From a checkpoint of a small transformer trained on Wikipedia.
Architecture: untied embeddings, attention and MLP in parallel.
Training: a variant of Adam for these matrices, 459M tokens, 6997 steps.
MLP neurons of a small language model. Each row is named by its layer, matrix (up: input weights) and neuron, and shows model dimensions 144-335. Each number is 500 + 50 x the weight over its row's rms, rounded and kept within 0 to 999. Numbers have three digits each.
After each neuron's rows, "fires on" lists the tokens most often at its 100 highest values on Wikipedia text that the model never trained on.

L13.up60:502532499480477483478493512410542446415508476476525526532518501499560494491484552488462513521545485491435575463539465551482527415374571451579482498429544499511537480600531527500435573483465500490511489495515552414463516450531584485517535542485501482503573466496541506539495419440425533484494500595536494553453520583509501547485473497415519505457477515526527445398492474551364519427499465499522485487515528528553521494489585518492435581555475512481405513502457506480558516521516458548531507511551529533596557425468471468570509526544553562500464562528550554484458501508576417445
fires on: " from", "1", " at", "8", "3", "6"

L13.up1496:586489493466495441449347586497550540513597497417493534565489499510515500429502470509525498483570481511573509542438508561511485526558510403501440498559600511586436423486459429492601474488488502531436438539514461502410433460443536536447518530512504516497539459540511557522541479442614573468399475466484459577509430482457520512469518552479555543425545473588510493488451448437519429575543433470557476521519460564490493525521518504464392583546442504522488518520536531477438460493506449603391629501537572506610421463465548615506485556421537505502440555432529524475537529532454408492
fires on: " |", "et"

L13.up572:607460522516510539536448506480555466463596545461470484483470483470483520415598585467567520465486510497518483463472453433479525547437552435449525428396453418492585497535379593459497520441568522474472458495452439447432499412577562503516546521466512423540605527590521526445490518482539452425557493460559522468468520603558484470557403439479450432583516565431531535476487551515537587556409486551442530511501558485498581470520495510418607540506521553475520557432591550491493504542543495517531449447567489535458485539531456429505472460414480559561470468492553488455473524395493493542
fires on: " ", ","

L13.up1475:526486513488530571490534597480408493476499528464484504548433520391568429557491579472548456528476509504601422530500501575584506477504590500495583438403573494522436546578488526483519490570435491494494548470560526425559542525507518499506578446505449547513488474516456501508412552531505492443485491498521429391510403454515471444500552426450464475542482468504473469521473413435472465494475458446459554554462425484433542526488548461476477539500488577499480471539600506549500471538508546496492464436562537390532492447449500551536490563571530436535591478475502587374539445441523501472
fires on: ")", " on", " in", "0", ",", "1"

L13.up1376:528498569549378489644549516547539534517539551556487461440503430445474498503546413480475515521551454519516439480484518462529555516490490536480600514380510547538533498468474559494517619536502534456462497485455521516409487507544494535517608525442466480494473510533544472467510429545446600534489538481649534479517583528534448540552474534401572449487544461528488461457515463520531492521559498509492506537370459561434554505476421377480462613468462609480544479422456441488516601488515529515508524465525404528521446513500451427520506509376481567486554518565516455528449556513429506497
fires on: ",", " and"

L18.up508:604491502463483419563522500435480438520556512378472492493558418461597521496556468475438512477507484429449521455485418480538446569441492496500499413636504630425483584580470455425452464524489450405573452555489525516494458514515552505515454446472486441511555496519469527512339436508525557412443545564456456487479447520567477488494455499546461514511536500510483598480374514473478468548543476507428558577446553538564518604492608427498508549561546542486550567541500499538562430517448555561575523470550558436505475546516455408550511521462507497525469447489453482537475579480471550556
fires on: " a", "s", " its", "'", " the", " as"

L13.up1289:517438540492491397479505439459475569496447526406513387535483509362476528468539478429587539484404455509569500500602504541473578563480478522545409463516574528449531564614524479479547531447529430507531424481554443426469452503541526565487485486442442411562528522458528543514440511432547472461532537483470558465472514519561512511592484474436481367499504430559588457550545542529552415548528586530585563559484468544513436490504433528476416465470530566483522483487598521452452439545551469488568572555586554506506468545454418532443542596455394553492552525500473437421503556508479540531
fires on: ".", " of", " |", "'"

L3.up619:468571525567484507470520490577508503655534506392547447532546498502493421496581523471531506547517602504608492564443452512524496469473504504531445546549514458420423515492558463490468444473541512429387499505515429538492462574528512521473493446469484590572518526468465527563504514554490538500549562517372534476558580526392545514480475531506550558367502420548500466485477473436431508505469487522444498544495485483538498586510444539507483532503503514453462583528474527429542493461495481557565485557497598497507478535520484516493506469523485481526524474536443462518450495553518484439
fires on: " =", " signed", " bank", " Qualification", " Record", " Who"

L13.up289:578542484542415540472530552487567473472453493439512593526465449518461484524495516522540480503427412509448519538497552513511516381404493475534489406585472506545491513557433510549479516464477573541413469541523617556457504612571505471475483564407464405512483489523445539478505456485563488441633533549475526504478490499537503510462506503499370461518499509444422471494491422499457419529454488515572435548457518506463544532469515567504522444440386515501522517487622624524529504526525510541568492403558519449566428509500575539561446448554551556491486583472482545434475462436464500406
fires on: " |", ",", " -", " (", " to"

L18.up168:606428513516481477451504478528498448417512440379475444538435548473517465446517503542545451526531519505497521557541577521470594507522512487532387439438529511571437545502512531511450465510381548428463490440554544415406503459477508475410506473562524570464462482520483587524549371424542586526535538514452515503446526578558427486501505469458440494471539440516417499511467419430432539551486472450549494524472452484477554555517540552407507457540565533437582533525521515502418475532509528535476465411532536492477507444543468614503436517524511478495510562415642455501537528491515400531
fires on: " |", ";", ",", ")", " to"

L3.up841:488531582594456534431482505543495547609611517445499471507453475376484436594561585480503488591553413413609477545494471546523528498492522532545415505548574532376443517504547445506429521557575464543449514479502436498540472522492469514409491479490444579592497512439514494541552551499417551479524601501350545434564512445449552418494500548521458534360526404466502401602527465488453556527441572414463416503442522461525512516529519569528481565502525518549461510533506506472590479527496559549572541550526488487440456515512519563474501464527531535524522533523476477435443537471489527494
fires on: " =", " •", " Tony", "iko", " Who"

L3.up1413:501529553588423538480549497546512462559576464438466478466496530429573452528535555429359504561510434441506583483508456481561498537460533516540433509578521450404491516465571468512453540485527462505435438494468433498505452579578464484507502488468539524553500492550564576549549482441395495471444551474373517486512579492491575364559480477540466496464489448479408511571513416498441508511457565447441420530418454476464524615520554536478469537477551515470437508474510526458544542543429587540496511499435529494438499532566510497489571510496497487478549485484463546492520499467483440488
fires on: " •", " Mike", " label", " Security", "一", " Who"

L13.up1511:515498552481515475525509572498540451477558528489488531595458513526507413448531485535546473437466459524537458502517556533513497447530523506497474425493492534577524561516446510566528553479458466485585527548446510523482571521582574567598493420463542562537517453515506457484423444452546534475480505498485518535505537531474484419523532549510468501525432513480429560551527441499550370550530494603450469481459519492470478467497465457442480634494545453513465424429506470443383514481594474528512481465508657542583566496459487469510505503505494424527579537481405427444477466497492441500
fires on: "1", "-", "A", " in", " Pre"

L13.up179:507554553521409536539520451518538502400584488514454383457545439482546494465544568456596561504522467450526520473511527461522421422418467498499502469537557500602556477526519541512484532533506489482497532511507431516443428544490502474550563511493546340477385519560489458445530437489470537525534560530460513511489515440378463521506491529479489478448486470553503418463500430534474437483540553553458522571456528464496479518464565560371502550509585518507443539494477482555494564485516535524498473478607570509531526575553401458485464556369539525452454444557532518453472478455511467413
fires on: " ", " and", ","

L13.up291:494508511509552426543503538500485503438478519463570467514450498411538471490496533471566486532382495492558462481444487482500530420473507576566454392466518465586572541566546516491472594507530592466492489520497539471434513462531545527345492641473514501488575479556459607599353507515546549363530547618406513395508504530535560482524522485506388553575542552520537474514441465409479475511553491504503547592456539422593532551513441455488538511568523517514511511447582578565506451453481500532559439530528487394599506548518488496507583531507552555508494457473512486400457487480429512488
fires on: " was", " is", ",", " ", " (", "1"

L18.up198:538509546502449462571426494515556487517629564543535492461522477447562476436528476485488504462500467406405565515533454498493497500487414567554378474564443527504592555600408435587489507416510545456533417569518538500536493526522553617449539456418476490479545448509476459579423447479484471423493487503473480505495396459401440535495496516531543539542455486518552505429489498406475484488511573504465543492407519550596593487539437420531539480613506550482559552455575483424472489530489505477511450414572551420503415490485383414575576418572434486619446486507421497509391444484489472516
fires on: " a", "Le"

L3.up1114:495416484521442444522512451553479472546478503477469442498478441496432546515440522524531536560499574538589523484505497515522367448501492616520536557350538458448512469456481542515425471552483520473538556490376539411595473610519559512469436550473496501477512446527454498491507538571422495438537616572521424424475498481445520492506540449455523530464588527502551569612472563524495447551546577534433525426445478495606513371505477450546522593516438532366541398430461559417493483560430466438505454522489540470542499438528532427548483498470463504506489455565430428443485489532528481492
fires on: "ations", "ays", "ES", " Commission", " Sox", " released"

L18.up677:477519470571501522536527566467407513530436569513465423546502536471534516500499504517539551520379489496519537510476460537545575516535481457476494493506479541539499573467409427548454608440472451461387446518563438492470391537615472444457582460502522526486483473499399503425457461510432442379545403545498469486513428533447483484524502441507417323538509449484506515620542471482565395526452473549538490426488572471528462506510567487471479490516523540456484488441511477599393521484473593464479454443481532453568505599509496532458568533441443432451525581566388583445454521570518525555
fires on: "'", "th", " |", ")", " MLA"

L18.up111:607462479515476498517473522583485462534406528500582464542525516477551591466549461533510496470458442539521478491555420489478449464494523432485535436515493547542417516537588503481477490472527476462585491472537446405416467509571525538487475556523462435523441475470441504416510491450503499489489535543506498517508482486618478515589525525442488517505460487480470489535446449501449530498554457495469558596522603520451587435448587579474491500553388507469510525481569503528369581447451547602487488503486499500498598528535460537481573544462519409466433483475448521478476446593590513418
fires on: "'", " in", "1", " \"", " "

L18.up1222:435463536472499516468518472521537505506476494403474511575526468437441562445548468481571464517391500453566481516493482428568545492462563460541555425557501457620461592560485443520461511477489449483540457506486542433429474573480523433514461463510494468520470510504518435431420514499445528392547494586504538570456605578526490522597532436508510413489602543501552553553492454496461508514587545551565547547496517552488598521479549526514478499531490448405439569507542509515447518477548486496431561557537446567581508489512456510476525486498448499506503573495430433521449460524496539466
fires on: " \"", "'", "ö", " '"

L18.up905:480460490394429514510516507486560506461515580483594460440550500452478542417514564475496617435413455464473522455488529438527573446428556478555417439518534588530456492599442604526502527491553621530501386501519621521397505411480513501545505483423545513506437438510534484575426401435522511451503485469519406520527469533538477474455525478497536558552555486514433547379474463505425410481538454383507536477435541544496511565498531446480459471535498552485500593540563541524581573526613507588517580526482531438535472515483492457501570507570586469486419451502548489529508497499506586472
fires on: " |", " Japanese", " of", "1", " from"

L3.up931:543537471472484459508519447503537481465513381484571503543537440546505500510527509482526527507533572377444534511488511480458506451525546476499544583399570546489528556589498516454495520582519524475501416485494508594533501520500496479397498527491546512372529490502429509535558548471516565436472540502513515508397470510471501508462496490530451380486525519523535535409662454468539403488366536466627513449508486487456522474493537475587531489493457509568480464469455486501505445545409476493465477517483515488519474613497463512509591522462575544468520521392493453539524506576522479395
fires on: " Mar", "ali", " acquired", "ax"

L18.up1017:506570473482593467591500580537487460500572547443560468486570428495533608441512464488482467455491549394523448497512470499508431509366473484464507479438483521484518533588463500507502571465582501468565457558567478452472452498457506489442523560498491533474562479563477511494477530475470517453475509509569470524495548476549480491511517454424469505485425472487463501501474547494494473524557472500467531572499450422554564503577488550519515499491455505500437557499517511503405515558527542555449458497554518486510509582466499564449599502397509577510458390491459518513524515424459453526
fires on: " in", " the", " of", " at", " from", "1"

L18.up58:433557524507475515503543427446486482480506475481515468456540504469469558437574518542474440516471477522449458500533468530478538517470537566440397549404575534425488432457493449435550505488430504433554495499514473470504405469573539526635532478522544620505575514487540524522473503542510527498524531536443484566486512500543475491527519449481464541461472475535471566454534507566578462552566428498406480507487421493558583580551505518364461619453575609451426459449467460485399508565384548502536442457513598503571424509448451512542456480481524441521570443493460549410494555394461479513
fires on: "1", "2", " f", "A", "0"

L13.up556:492468477521460507492528524528490475469525545578526445499488432519516469463602485485394513557584534456562549465554531399523560485462468506473548538394560537567524505488435440498478512543506576566558477543485476453394503481517449472503616543528469386444464486547601444458495525468454519508480586435561587522449495457525453426489402494404610406462524577493581500442530460526511526484504526495470517510471550505517484450411406544378489545547434570542476450463574506499474520572474537579504500482502526494502441448475491458491535532527469541575456462609446449477432454515442519438
fires on: ",", " or", " and", " +", "/", " that"

L13.up1219:594534497482539538565485551465469501456478526436410437550465468400514461468544589539516536520497513541497440518472429494514602422422499510630440507462502527555487576438505555445475591488498568494500517574468448489478526420528513476499521541438433390363551499521450555555466557502532468551459535519535468521517542479506482506575461491528523518530495547575479534505574616447489502489439440505482546514429556558501528543480499497424539501584561514405523465464598594567414536537628508515500526464480528548445437551391503386547560532538553517567476470488533467531485557386505481405
fires on: "–", "ity", "y", "3"

L18.up365:470505574515399515522409415393479465575516536386541438479534461536465474453536536478544544551531523455496538419492483464572531487412465539528496588413467515559545533531466480402473437461542489538465411514524524491456419523441565529438457537471525519432573545580462535447488525487431493448567459497456530492544514474538397518554487410493444504560609475430479519469472492572538453518419556551520530595406528602498510595438464480438530486427518544502491632491472567467550463577465585504535461475550498515547423494508454371519511515445530528503506519556544467489503484433547451457
fires on: ",", " S", " St", " B", " F"

L3.up397:467393461535510434557564463547458462515580484617441488488437456496427488524377529455456549554492538543582526429463467540518404460534438561441436417418483473538502523495532464530458458506470514534481481559373488462532501502524434582472499520497580479490529540553488503498447466526422552518508464473455530468426610430468501448459493490467621488430517588464550535450525527513506491468533557523523528560470545530425490550516408512491473542640481496495487385438497528389520549465477519432436450554513528547530515541433519449562506456433632543491542449562479403458545488637482495518
fires on: "ini", "ays", "ES", " recent", "ently"